config = dict(
    head_dim=64,
    intermediate_size=512,
    norm='rmsnorm',
    norm_eps=1e-05,
    rope_theta=10000.0,
    init_out_by_depth=True,
    learning_rate=0.00189,
    lr_mult_qkv=0.7,
    lr_head=0.0118,
    decay_fraction=0.83,
    batch_tokens=65536,
    doc_mask=True,
    train_tokens=236000000,
    max_steps=3602,
)
MLP neurons of a small language model. Each row is named by its layer, matrix (gate and up: input weights) and neuron, and shows model dimensions 144-207. Each number is 200 + 30 x the weight over its row's rms, rounded and kept within 0 to 999. A neuron's up and down rows have the sign that makes its largest values positive.
After each neuron's rows, "fires on" lists the tokens most often at its 100 highest values on Wikipedia text that the model never trained on.

L3.gate323,203,188,207,279,248,192,182,191,212,240,145,217,198,244,148,218,261,229,291,180,239,193,156,230,231,215,127,181,224,208,187,181,246,189,194,151,240,226,234,225,180,203,268,233,242,199,233,175,238,193,200,204,151,150,181,208,173,212,159,180,135,177,160,206
L3.up323,208,157,190,198,179,186,169,178,194,209,210,164,197,147,192,149,215,163,200,167,186,181,232,232,209,195,233,186,211,205,218,190,228,225,205,246,227,197,217,186,193,204,178,226,177,192,204,249,186,256,222,180,232,189,181,219,190,213,215,222,175,94,200,204
fires on: "r", "iam", "l", "ial", "eg"

L2.gate268,207,213,199,199,235,142,270,254,179,179,197,216,235,209,206,180,177,158,197,227,189,143,230,207,220,181,251,240,165,231,236,151,203,186,205,226,233,194,189,143,215,134,236,200,216,218,166,146,214,230,141,252,208,221,197,134,203,178,210,187,191,203,202,255
L2.up268,207,198,254,154,230,195,209,205,262,221,141,163,198,182,226,136,201,205,177,190,206,183,202,190,189,204,203,150,220,197,132,223,202,243,172,213,226,193,278,210,203,234,201,202,202,194,165,203,168,145,216,208,148,256,212,213,200,181,196,245,242,154,175,180
fires on: " e", "ail", "ad", " de", "art", "as"

L3.gate165,224,223,190,155,239,218,198,160,199,138,174,211,175,268,239,192,205,196,238,216,252,196,185,157,241,203,196,145,191,214,196,215,239,172,183,216,185,193,165,152,200,222,190,179,285,203,214,196,246,168,248,209,176,219,177,171,262,187,161,228,269,164,223,203
L3.up165,239,219,107,197,198,194,178,198,218,213,164,170,234,182,236,181,206,190,263,255,193,218,130,260,207,194,218,201,252,223,145,220,197,171,169,194,238,225,195,212,175,243,184,189,201,239,190,204,171,245,205,167,182,157,142,225,224,273,191,162,200,182,216,229
fires on: "um", " of", "om", "eter", "am"

L8.gate78,151,248,160,228,241,226,236,211,202,227,197,181,208,149,158,225,173,209,220,196,163,170,251,192,221,269,174,183,205,199,254,201,168,225,231,186,213,177,213,233,164,180,177,183,216,200,162,195,186,195,176,171,175,192,185,204,163,227,166,198,230,204,198,236
L8.up78,230,183,183,201,195,225,211,211,218,196,205,223,167,203,203,210,179,207,207,151,166,249,238,177,231,226,192,171,188,190,191,212,188,232,239,170,180,173,171,245,213,211,197,245,203,213,188,193,233,190,201,233,192,153,207,188,201,227,182,260,200,154,177,224
fires on: " Ch", " ch"

L2.gate153,240,183,182,261,221,185,216,203,206,193,188,160,169,209,223,221,183,170,240,164,219,192,196,200,216,152,197,210,180,202,199,192,292,197,254,160,232,183,189,181,173,244,235,186,236,243,186,160,218,209,220,114,176,202,129,274,216,193,190,218,193,258,187,219
L2.up153,158,167,233,167,178,170,201,226,212,177,178,227,198,194,155,223,204,200,179,268,156,141,190,162,151,209,190,190,189,194,214,181,235,243,222,211,170,165,208,209,149,180,209,213,190,201,207,188,215,211,267,187,228,160,148,248,241,183,212,189,218,207,174,186
fires on: "red", " acqu", "E", "ec", "ra", "ele"

L2.gate53,217,205,257,194,240,158,260,181,213,152,146,224,134,181,246,206,200,181,82,192,204,218,178,229,180,226,244,184,216,221,200,247,254,162,196,184,200,238,179,178,203,220,203,159,214,184,183,203,252,223,195,168,177,180,146,177,186,214,158,208,248,199,163,250
L2.up53,208,212,180,171,208,188,195,168,180,158,221,196,214,189,173,207,161,146,191,204,210,190,186,183,216,226,224,212,225,220,194,219,184,261,217,208,235,227,159,242,197,196,168,160,157,206,170,184,219,207,201,166,164,169,175,191,201,249,127,156,229,234,189,162
fires on: " of", "ed", "ama", "am", "red"

L2.gate250,189,238,145,228,230,168,210,209,241,215,205,118,177,214,154,226,182,170,207,153,235,213,192,240,172,196,259,211,194,234,168,241,159,270,190,198,156,213,199,197,228,179,183,224,209,250,213,249,196,252,168,151,254,260,185,185,203,237,231,241,179,162,201,179
L2.up250,225,147,232,212,223,218,198,189,187,276,234,205,187,191,155,212,216,217,208,244,241,180,224,212,266,184,190,237,207,220,199,225,185,135,203,224,204,231,221,198,210,194,224,211,225,198,254,184,232,199,201,193,213,189,178,211,218,185,183,218,142,240,167,216
fires on: "s", ".", "in", "c", "l", "n"

L2.gate160,211,182,148,198,212,179,192,245,178,243,254,200,190,197,158,151,142,197,170,289,245,247,212,203,295,185,148,253,179,212,209,241,193,201,163,251,133,243,210,200,189,210,174,225,252,188,194,243,230,185,193,189,173,213,206,202,217,200,204,174,205,189,223,176
L2.up160,183,219,268,258,181,251,194,230,160,189,233,178,201,173,220,176,239,224,225,130,188,232,155,197,224,192,192,157,195,165,188,239,209,226,259,170,248,229,224,197,171,216,195,182,193,245,207,193,229,173,196,254,202,176,217,198,139,209,198,141,225,214,235,148
fires on: " H", "here", " Mo", " conc", "}"

L2.gate192,176,194,158,231,185,176,228,235,219,236,184,203,175,156,196,214,189,185,264,167,217,215,207,236,239,163,214,194,210,229,242,173,216,221,255,214,266,213,185,187,197,257,222,198,231,212,184,243,166,202,164,155,232,238,276,152,223,184,167,169,188,214,161,225
L2.up192,194,186,270,152,204,211,178,215,215,240,181,155,190,209,188,207,196,198,211,225,159,173,130,231,196,224,210,139,183,157,198,214,190,208,188,244,215,239,219,223,241,223,173,171,237,228,173,233,161,222,206,211,211,248,177,191,249,244,192,187,223,180,202,245
fires on: " f", " cons", "ad"

L8.gate272,199,233,210,200,204,231,248,276,193,176,246,196,145,223,195,226,207,212,259,155,202,195,169,178,225,169,203,203,190,222,178,177,247,164,145,174,205,166,227,188,167,208,241,278,228,226,240,214,187,236,214,171,232,253,150,255,190,155,169,185,166,246,202,198
L8.up272,198,209,172,211,201,202,215,198,121,193,199,189,203,207,202,206,179,198,199,203,178,210,214,163,170,236,202,148,206,213,152,195,239,210,217,160,185,158,162,130,239,163,243,157,157,211,203,249,222,183,217,209,189,247,244,202,148,161,231,186,207,213,184,214
fires on: "und", " met", "ann", "ond", "ent", "end"

L3.gate471,180,128,154,205,189,210,232,182,185,178,214,189,172,245,224,203,183,210,213,198,192,200,230,183,178,213,184,239,185,276,265,188,240,174,229,226,172,200,237,187,186,250,245,224,179,214,164,195,238,214,217,228,188,222,191,167,220,183,248,258,243,184,208,187
L3.up471,200,213,146,205,232,174,233,193,222,238,207,260,210,166,186,188,194,228,184,152,175,176,157,190,215,199,199,201,209,236,178,247,178,194,241,169,198,164,232,199,204,207,242,191,180,204,265,216,215,282,152,222,222,204,203,172,259,182,205,192,122,218,192,245
fires on: ",", "N", " December", "age", " to"

L10.gate441,167,181,206,242,227,209,237,254,215,236,180,207,176,225,201,190,184,193,239,289,167,168,180,193,180,197,218,180,176,205,256,186,185,170,180,169,196,239,211,222,194,178,204,217,190,195,191,152,139,176,181,192,241,224,199,170,208,171,224,200,199,200,207,203
L10.up441,169,211,184,236,191,170,211,205,205,204,200,223,208,149,251,228,219,174,174,202,254,162,129,206,113,160,177,192,185,197,221,220,211,153,119,213,189,241,171,201,206,214,164,182,258,185,161,196,130,228,202,240,182,186,193,188,176,210,226,180,253,207,256,151
fires on: " p", " d", " c", "-", " v", " \""

L10.gate360,162,207,151,186,183,155,208,172,250,200,233,196,215,228,206,224,194,180,183,230,205,242,237,202,219,187,126,166,182,163,214,254,219,190,204,208,214,255,178,221,168,236,190,204,261,133,183,212,189,186,274,174,187,180,200,186,182,161,247,168,156,189,182,196
L10.up360,224,235,170,249,204,221,186,173,206,149,197,144,183,211,211,200,172,220,194,188,220,174,192,213,225,228,152,172,169,207,151,214,230,176,189,222,181,214,184,181,193,226,218,220,203,169,268,165,192,172,222,233,226,248,188,204,122,178,211,193,256,172,209,172
fires on: "w", "m", "we", "em", "c"

L2.gate187,213,175,210,239,258,174,182,161,204,182,161,207,198,229,179,200,168,180,217,181,209,230,213,185,229,225,173,228,217,147,181,207,198,212,230,243,229,203,183,206,203,221,228,174,229,224,208,186,223,198,202,203,208,201,201,197,223,187,188,139,189,226,244,198
L2.up187,170,201,265,205,233,185,172,191,198,185,193,159,220,208,232,165,175,162,205,225,215,150,208,194,190,207,195,193,173,191,251,204,210,199,224,238,224,261,234,247,201,192,220,140,227,203,201,208,256,188,217,189,183,214,191,202,186,220,223,188,192,198,233,193
fires on: ",", ":", "),"

L8.gate237,231,241,184,128,219,204,242,185,152,193,228,187,184,147,208,170,205,214,143,167,209,187,230,215,198,189,182,224,203,191,184,237,185,211,167,188,208,207,163,220,154,221,165,179,174,168,152,211,158,259,202,224,181,178,234,216,155,205,197,171,207,198,155,165
L8.up237,180,223,235,238,219,193,228,214,174,193,215,184,215,172,241,205,207,181,214,235,186,168,214,174,207,207,211,170,205,138,237,210,213,208,181,231,163,177,142,198,124,216,147,205,207,139,171,191,162,248,222,173,199,183,217,145,212,192,199,163,220,181,197,190
fires on: "oc", "ric", "ac", "iv", "c", "ul"

L2.gate81,177,237,255,261,205,195,222,195,173,191,155,221,175,113,163,216,187,194,185,178,174,215,210,169,206,245,191,189,163,194,160,202,234,137,237,209,226,160,198,194,230,222,237,161,193,171,196,204,180,254,210,195,221,210,175,176,243,180,152,161,203,167,170,235
L2.up81,214,190,213,209,211,196,161,181,219,210,153,169,174,248,257,221,200,161,145,217,233,218,212,167,169,164,222,176,212,238,206,189,222,120,201,223,207,140,193,194,209,221,174,207,226,166,166,170,184,194,253,250,225,202,184,234,237,196,195,176,151,149,201,142
fires on: "ont", " of", "ac", "am", "ob", "k"

L8.gate378,236,258,208,231,233,195,183,215,191,206,185,204,152,202,171,202,181,160,224,227,227,203,220,211,195,140,148,182,176,216,219,198,244,173,219,233,191,188,224,170,243,240,184,191,200,172,192,189,215,162,192,246,178,206,203,217,209,183,207,208,201,259,146,199
L8.up378,186,186,205,204,172,249,265,174,232,165,190,173,216,164,225,226,241,191,167,211,202,160,160,208,194,210,201,183,183,240,231,232,239,194,244,205,199,225,169,174,200,189,170,160,238,185,218,222,260,180,247,200,279,241,178,171,235,221,206,165,152,255,213,246
fires on: "A", "O", "S", "ind", "eb"

L10.gate40,176,206,174,226,220,162,231,237,222,203,185,170,133,209,240,183,209,227,237,242,203,198,223,159,187,162,167,189,196,222,229,132,228,184,191,235,182,222,178,193,211,190,238,198,174,221,180,122,173,139,151,155,177,205,230,128,220,245,219,228,179,194,183,195
L10.up40,185,196,216,214,191,200,125,170,189,196,175,227,218,230,214,226,200,209,253,217,227,191,166,185,215,195,204,233,236,215,175,206,193,194,226,240,255,188,200,205,176,195,142,196,177,222,195,198,170,192,179,236,211,229,168,235,188,199,176,201,226,236,199,213
fires on: " h", " k", "/", "-", " p", " ch"

L8.gate498,157,261,168,256,194,229,169,190,201,200,162,204,177,168,125,206,173,192,180,209,179,194,192,164,181,237,169,167,188,167,185,189,239,169,246,190,206,207,244,224,248,227,206,234,154,188,207,224,210,185,189,194,194,195,196,170,218,224,204,199,182,189,168,198
L8.up498,209,230,133,197,173,269,212,210,165,205,199,200,224,195,167,240,213,155,207,134,175,191,227,161,197,244,201,188,178,223,201,156,207,182,232,214,198,242,210,171,169,212,197,220,181,235,180,234,227,192,235,186,216,168,190,182,195,205,177,206,167,175,165,273
fires on: " A", "A", " a", "or", "O", " in"

L4.gate389,141,149,149,204,168,156,189,180,207,276,163,195,174,172,142,184,168,188,199,224,164,246,206,166,200,226,205,143,184,156,162,240,226,215,234,210,251,179,220,161,193,212,186,246,196,202,180,226,175,232,195,195,212,194,200,230,148,152,228,158,144,217,190,140
L4.up389,186,140,259,199,190,208,212,181,215,178,196,162,205,184,240,218,168,211,180,224,170,219,175,219,201,190,189,244,234,199,204,270,184,191,199,272,143,239,192,236,270,166,144,155,208,256,195,171,222,202,124,201,169,251,130,227,201,237,219,221,214,156,246,183
fires on: " t", " of", "inc", " w", " T", "\n"

L4.gate48,202,181,176,223,190,251,158,177,199,210,241,189,191,189,201,152,190,129,203,257,229,174,187,167,187,235,186,217,208,200,201,204,234,231,205,175,243,182,209,229,265,156,138,178,187,182,204,196,214,258,254,184,140,164,175,219,253,204,162,189,175,152,202,161
L4.up48,184,221,226,181,216,267,226,141,239,199,215,206,220,188,187,156,196,177,175,134,158,190,244,135,202,215,179,219,132,224,189,155,200,195,148,235,201,164,164,172,160,186,237,214,202,188,264,168,219,195,219,198,200,218,209,172,231,206,204,155,188,224,196,195
fires on: "t", "is", "ic", "ot", "et", "ical"

L8.gate392,181,199,149,194,226,183,157,144,198,264,209,147,165,270,271,153,225,241,234,245,202,204,196,165,195,229,212,157,177,226,249,170,234,189,271,222,274,215,191,145,231,217,163,215,194,195,191,179,159,220,229,150,193,208,171,183,218,285,179,162,185,195,230,225
L8.up392,199,199,182,254,186,230,204,170,265,185,189,224,222,235,198,204,195,191,240,198,223,208,151,224,180,218,216,186,212,151,218,135,181,191,322,205,162,196,227,159,183,216,218,157,186,253,170,204,176,182,215,226,207,249,199,189,183,279,201,162,211,232,198,194
fires on: " qu", " Qu", "w", "-", "ou"

L4.gate164,138,220,237,195,197,217,201,197,180,244,202,192,195,186,174,192,193,171,156,220,188,159,163,185,179,194,204,221,176,176,186,200,231,167,192,214,220,227,196,230,251,211,180,247,171,199,139,181,244,218,164,222,159,183,207,213,186,196,177,220,231,199,195,184
L4.up164,263,223,218,203,221,218,243,200,221,248,159,148,193,194,204,239,242,186,227,192,161,172,196,233,170,169,182,224,210,228,203,203,210,174,242,231,231,225,208,254,228,220,210,182,209,180,171,222,214,174,202,221,154,190,190,192,211,203,212,270,199,157,190,180
fires on: ".", "it", " of", "eter", "et"

L2.gate412,244,218,147,229,193,172,213,169,216,237,148,178,178,155,252,194,185,198,179,173,256,173,209,237,208,192,231,181,180,195,167,240,212,261,269,183,209,233,234,240,161,204,178,212,171,241,217,242,174,202,200,192,244,218,260,151,178,261,277,181,207,188,217,239
L2.up412,196,211,191,212,182,208,217,193,181,211,233,228,210,194,226,177,190,210,233,221,170,213,184,247,200,217,162,200,163,217,130,241,182,224,207,201,166,130,204,213,164,218,222,233,209,208,200,185,221,189,222,232,211,228,171,216,179,182,168,140,151,237,185,183
fires on: "ly", "ergy", "ce", "ent", "th"

L2.gate284,166,267,174,216,223,184,225,215,239,196,239,191,173,191,200,179,185,230,206,189,191,177,215,209,236,244,175,164,183,175,214,203,188,216,176,198,191,182,210,195,165,171,200,219,227,231,250,157,212,194,161,141,254,210,160,215,208,194,203,171,203,175,203,210
L2.up284,223,203,214,192,235,197,210,162,157,149,218,269,192,181,232,182,202,212,249,209,187,183,152,180,191,203,196,177,191,200,205,185,221,230,180,207,192,216,187,153,229,185,222,178,214,259,177,163,239,216,95,171,237,213,216,258,234,189,145,199,191,203,193,268
fires on: "b", "ad", "end", "ob", "l", "ent"

L2.gate104,209,152,194,216,177,218,211,218,216,168,179,201,148,180,227,182,237,230,213,198,176,176,240,207,190,203,182,238,191,205,246,172,239,237,193,181,202,220,160,278,178,225,188,242,176,197,190,174,216,222,232,207,196,221,195,190,212,284,165,192,161,183,188,242
L2.up104,193,251,210,196,155,183,216,196,153,176,207,207,157,207,186,245,149,162,221,205,152,183,182,223,188,159,252,222,248,202,125,214,227,244,186,242,195,212,165,160,214,168,279,222,166,245,199,242,226,208,186,205,218,181,217,208,269,235,191,204,262,202,181,191
fires on: "ir", " career", " record", " life", " period"

L3.gate118,189,283,197,233,199,182,234,190,145,189,213,190,161,157,210,192,245,181,205,226,193,221,214,207,206,241,195,150,185,197,222,224,239,158,210,178,259,128,191,200,240,204,153,193,185,186,207,219,171,258,161,188,190,130,211,159,259,246,210,171,235,198,180,198
L3.up118,211,186,213,176,204,245,251,180,207,191,225,176,216,195,238,168,218,266,202,187,213,199,225,223,243,181,203,172,230,171,170,235,212,203,235,193,163,187,215,152,203,221,168,236,178,202,168,199,167,194,225,216,219,208,238,186,168,182,173,165,247,252,198,229
fires on: "ric", " there", " example", "ac"

L3.gate508,230,191,192,200,213,261,236,116,219,175,239,247,235,213,164,174,201,217,223,203,190,223,175,203,196,227,158,215,214,221,198,175,211,236,186,242,199,202,178,152,236,215,240,206,233,211,168,193,210,194,214,254,210,227,237,191,149,163,239,200,214,225,205,208
L3.up508,192,132,185,225,179,211,207,177,235,199,192,193,171,244,276,215,224,188,204,205,247,210,150,188,182,178,216,220,232,174,172,184,192,210,170,193,172,184,186,227,212,207,204,204,203,114,158,168,179,202,212,185,224,175,266,180,196,162,212,224,207,155,187,145
fires on: "le", "ate", "ase", "ope", "aves", "ular"

L10.gate121,205,253,157,222,191,140,242,192,242,236,219,166,183,206,217,182,170,249,223,226,242,223,153,197,220,181,190,166,177,173,211,221,253,210,176,268,170,185,206,187,189,211,192,231,229,200,170,171,186,164,224,201,197,197,215,211,196,181,177,193,132,239,144,209
L10.up121,187,246,187,232,212,177,191,168,157,206,211,243,166,205,164,228,157,161,184,191,167,197,183,161,182,208,183,206,223,198,169,221,209,207,199,163,216,203,218,175,192,170,204,202,136,208,198,188,167,264,186,222,215,188,245,210,168,196,154,168,201,176,181,226
fires on: "-", " to", " and", ",", " ch", "0"

L5.gate302,207,207,193,234,170,236,214,182,200,210,139,223,193,217,161,207,186,210,223,214,197,167,221,229,188,144,214,187,205,207,189,159,221,203,130,161,230,173,192,194,221,174,238,255,206,183,209,240,194,201,190,183,177,160,185,181,212,180,261,236,156,200,238,194
L5.up302,230,226,284,210,196,188,194,202,180,167,220,153,163,266,147,161,198,209,242,177,240,149,149,194,181,167,242,176,259,215,195,169,201,174,179,201,217,178,191,245,221,193,235,206,245,223,188,224,178,200,217,202,180,188,263,234,234,205,183,256,250,163,173,197
fires on: "z", "t", " to", "k", "app", "l"

L8.gate267,210,222,166,185,225,224,209,237,193,233,224,130,168,223,228,178,250,205,205,246,212,229,154,186,165,237,218,203,233,169,245,170,189,172,230,183,248,162,232,207,206,214,148,243,246,180,205,225,153,216,236,193,198,180,222,159,202,215,203,236,202,159,210,249
L8.up267,230,239,191,194,221,173,199,188,161,217,240,208,207,198,221,234,211,185,168,141,203,141,194,227,209,206,205,233,249,240,135,235,191,198,194,146,196,199,218,187,207,217,238,156,203,222,232,206,228,214,222,230,182,195,177,182,166,236,218,211,252,196,209,186
fires on: " o", "u", " qu", "é", "i", " Qu"

L2.gate508,226,197,205,195,212,157,221,194,242,193,165,217,167,207,218,233,269,178,165,140,191,161,186,197,221,233,205,177,204,185,251,248,221,173,233,243,222,237,215,214,159,225,210,233,278,205,218,246,189,203,207,214,176,174,250,216,212,239,267,192,210,194,205,194
L2.up508,177,196,195,177,192,160,233,197,214,212,182,187,196,167,243,233,236,196,186,200,213,175,222,211,224,234,195,169,267,197,263,164,193,198,151,224,225,154,185,205,172,206,194,276,243,169,263,193,179,171,240,275,187,146,202,247,168,224,177,231,157,165,233,183
fires on: " s", "av", "ion", "ial", "ity", " S"

L8.gate13,197,226,201,187,224,231,169,272,259,198,198,174,187,192,158,222,147,174,157,177,159,180,200,207,207,174,208,199,246,239,238,235,204,229,253,173,216,207,187,164,192,205,154,248,187,197,220,193,203,204,226,245,182,253,222,182,230,246,169,206,226,206,265,185
L8.up13,217,183,187,149,213,236,235,241,159,163,200,188,202,197,273,204,152,233,200,143,172,168,156,155,230,220,245,263,218,171,241,181,178,191,226,232,205,157,192,192,192,219,224,177,194,202,213,197,179,135,172,169,208,224,144,209,155,210,206,210,213,186,152,204
fires on: ",", "t", " ad", "|", "\",", " par"

L4.gate337,218,193,187,217,210,178,226,231,260,156,165,213,180,202,230,219,180,160,219,226,131,229,256,174,179,230,159,211,229,178,211,224,200,187,274,209,237,186,250,172,221,198,228,205,243,197,207,194,235,169,167,175,139,221,202,120,226,238,167,172,221,169,163,217
L4.up337,176,147,218,209,210,200,158,180,212,173,186,245,170,245,215,221,170,183,195,198,245,232,178,254,201,169,221,214,188,225,201,187,153,195,192,158,161,182,185,137,226,122,189,188,205,176,171,245,158,206,149,151,185,182,208,246,177,125,217,239,194,232,167,184
fires on: " pro", " particip", " stud", " fac", " also", " Is"

L2.gate352,146,159,219,191,200,159,203,184,201,181,252,166,178,178,183,182,227,142,189,166,174,214,192,156,255,211,169,211,219,221,243,267,203,253,243,199,168,166,213,191,223,229,197,186,240,197,184,225,205,242,235,193,226,182,158,209,244,173,190,169,178,170,199,220
L2.up352,211,211,249,183,228,259,211,212,218,209,195,141,207,232,203,161,186,166,212,203,165,140,190,228,191,175,98,171,166,164,174,209,175,181,204,230,254,251,199,225,165,172,176,149,215,213,219,178,228,199,212,214,218,219,178,177,220,213,255,237,185,218,214,224
fires on: "\n", ":", "el"

L8.gate359,217,222,177,203,236,195,245,203,168,242,192,282,199,155,225,205,211,178,184,188,189,230,226,225,240,166,226,161,168,187,205,263,238,220,264,241,249,228,150,194,204,223,197,188,176,187,173,156,234,220,226,214,208,145,185,260,188,153,289,168,165,215,204,196
L8.up359,230,169,246,240,193,180,215,222,179,173,219,206,163,238,171,211,220,194,192,144,173,180,198,140,210,187,221,200,174,235,183,163,180,223,230,213,178,236,249,212,163,264,180,202,225,183,224,172,214,177,270,176,209,173,194,263,190,154,175,250,173,171,175,171
fires on: "red", "on", "oun", "ed", "ra", "ev"

L8.gate129,247,235,196,209,223,153,181,186,219,206,146,158,206,189,158,165,205,222,230,236,208,192,176,233,164,202,140,171,137,165,162,213,155,203,172,171,162,263,195,187,170,186,265,223,230,199,127,197,206,192,231,206,220,187,210,210,200,211,182,204,249,245,227,146
L8.up129,208,242,225,211,187,144,210,183,189,203,212,191,231,156,236,207,182,143,197,214,228,229,238,181,234,211,222,212,189,179,215,251,188,227,215,214,198,236,206,166,231,230,211,193,226,198,259,220,170,186,190,216,198,194,177,185,260,173,234,217,211,162,209,223
fires on: ",", " (", "ly", "\n", " even", "ed"

L4.gate480,173,172,153,209,190,181,158,211,197,228,176,240,157,210,120,149,233,186,171,255,216,210,217,199,215,199,189,225,242,192,180,219,224,174,215,157,177,235,316,216,249,230,176,211,208,177,209,182,235,251,238,170,183,195,188,173,182,249,182,214,169,171,148,231
L4.up480,187,156,236,144,199,272,196,161,192,255,202,253,198,218,201,248,169,186,185,212,176,240,253,216,224,211,184,181,222,215,209,147,177,184,187,211,212,194,176,221,172,173,263,217,212,185,205,179,225,170,207,223,185,200,191,214,178,154,181,208,234,242,144,208
fires on: "ou", "ver", " laun", "ical", "ic"

L4.gate478,207,170,171,231,185,179,215,207,224,235,241,155,228,192,156,197,170,178,197,199,225,177,229,189,166,169,168,193,193,210,173,212,198,157,132,238,142,232,186,141,219,219,231,196,198,187,199,230,193,142,223,224,159,201,223,177,167,199,199,246,227,251,206,119
L4.up478,178,175,215,231,206,231,143,162,176,230,197,192,195,233,222,246,239,190,186,228,258,248,225,228,223,239,219,228,185,231,195,220,173,218,201,226,200,220,268,146,173,148,217,182,163,198,183,165,176,180,125,157,220,223,209,215,183,195,232,215,173,171,160,156
fires on: "\n", " de", ":", " at", "ed", "es"

L8.gate337,189,201,202,191,191,234,279,199,199,172,175,224,178,187,195,163,183,233,270,200,231,201,223,146,217,235,152,221,173,231,238,197,192,170,213,205,224,207,193,226,219,189,159,192,198,173,202,199,185,212,275,160,158,176,186,237,169,235,163,188,176,222,216,187
L8.up337,209,188,145,203,186,170,231,223,131,216,227,223,182,183,221,187,162,202,212,143,193,176,167,236,229,208,202,188,165,183,203,200,181,212,239,249,236,141,207,229,184,228,236,227,226,236,177,208,265,193,241,162,176,203,245,176,221,122,194,200,188,203,208,156
fires on: " C", " ch", " Ch", "C"

L8.gate296,170,203,206,181,203,205,162,249,247,247,158,183,171,210,183,176,170,150,188,205,185,212,166,173,184,185,185,195,180,204,210,219,201,135,169,178,202,203,193,215,239,219,182,185,258,247,192,194,281,179,182,197,222,198,230,199,232,182,138,254,220,233,178,182
L8.up296,210,146,202,162,208,184,225,147,211,182,187,236,251,220,152,193,230,177,212,204,215,143,180,236,184,203,218,173,178,229,190,151,180,160,209,233,205,176,233,209,220,219,251,252,192,172,230,229,223,225,219,235,189,222,218,216,177,236,244,186,159,212,211,214
fires on: " exp", "it", "p", "et", " eff", "f"

L2.gate415,214,184,183,192,234,203,200,164,216,228,172,199,234,177,192,195,178,200,145,233,181,210,243,184,198,229,197,258,179,204,180,188,228,214,220,234,173,185,256,168,256,205,237,158,199,208,186,164,233,200,189,197,222,209,187,205,185,237,215,171,181,190,231,201
L2.up415,184,218,191,178,222,227,209,218,155,170,240,247,267,187,207,213,246,205,123,211,227,164,149,199,233,200,176,153,208,167,178,199,226,205,230,155,227,198,228,225,200,173,202,206,187,194,185,176,243,190,234,207,222,201,161,197,233,211,198,222,217,226,194,152
fires on: ":", "-", "',", "our", "ed", " word"

L3.gate461,171,242,205,190,220,220,196,233,163,216,152,192,194,227,252,139,197,169,230,241,238,130,166,216,170,243,206,185,207,173,138,171,213,215,226,186,239,141,229,130,174,225,170,201,206,197,181,229,233,225,217,224,262,239,239,194,229,173,239,217,165,268,177,245
L3.up461,180,239,194,201,218,212,216,184,266,203,192,215,183,206,229,187,182,197,243,193,267,182,219,230,211,263,190,240,174,223,202,254,162,219,172,194,232,233,287,167,212,189,183,164,198,191,231,156,186,187,211,185,245,211,183,238,165,222,195,202,145,185,157,166
fires on: " under", " ", " High", " Pre", "9", " Und"

L2.gate354,198,235,219,212,198,210,157,204,150,206,198,181,196,176,181,205,150,195,201,205,184,201,254,199,201,133,209,204,170,252,232,199,264,176,237,194,185,202,194,217,213,198,215,211,214,214,165,213,183,173,157,209,214,221,190,236,170,214,240,158,210,226,216,235
L2.up354,193,217,206,117,219,196,205,255,199,182,226,173,221,129,216,224,172,133,180,217,221,157,190,170,241,231,198,178,181,181,212,236,222,176,214,268,262,211,256,164,197,194,202,244,231,256,185,186,206,147,274,149,198,204,203,179,224,197,190,212,223,216,199,189
fires on: ":", "ec", "-", "ro", "=", "ele"

L10.gate422,165,174,130,200,200,189,229,224,238,176,191,140,153,187,181,188,166,233,204,219,152,204,173,192,222,203,198,218,185,193,191,183,202,151,155,216,198,214,201,243,181,186,172,195,169,207,198,187,232,229,195,227,179,226,172,216,159,245,155,215,230,202,147,218
L10.up422,145,237,132,205,160,190,239,224,176,203,202,185,129,193,214,195,233,214,199,230,216,183,180,185,178,191,232,202,193,222,177,190,195,161,159,225,233,188,190,218,182,246,200,197,189,219,168,175,152,202,178,224,261,195,232,183,188,231,189,210,163,182,160,168
fires on: " expl", " exp", " acqu", " p", " |", " tr"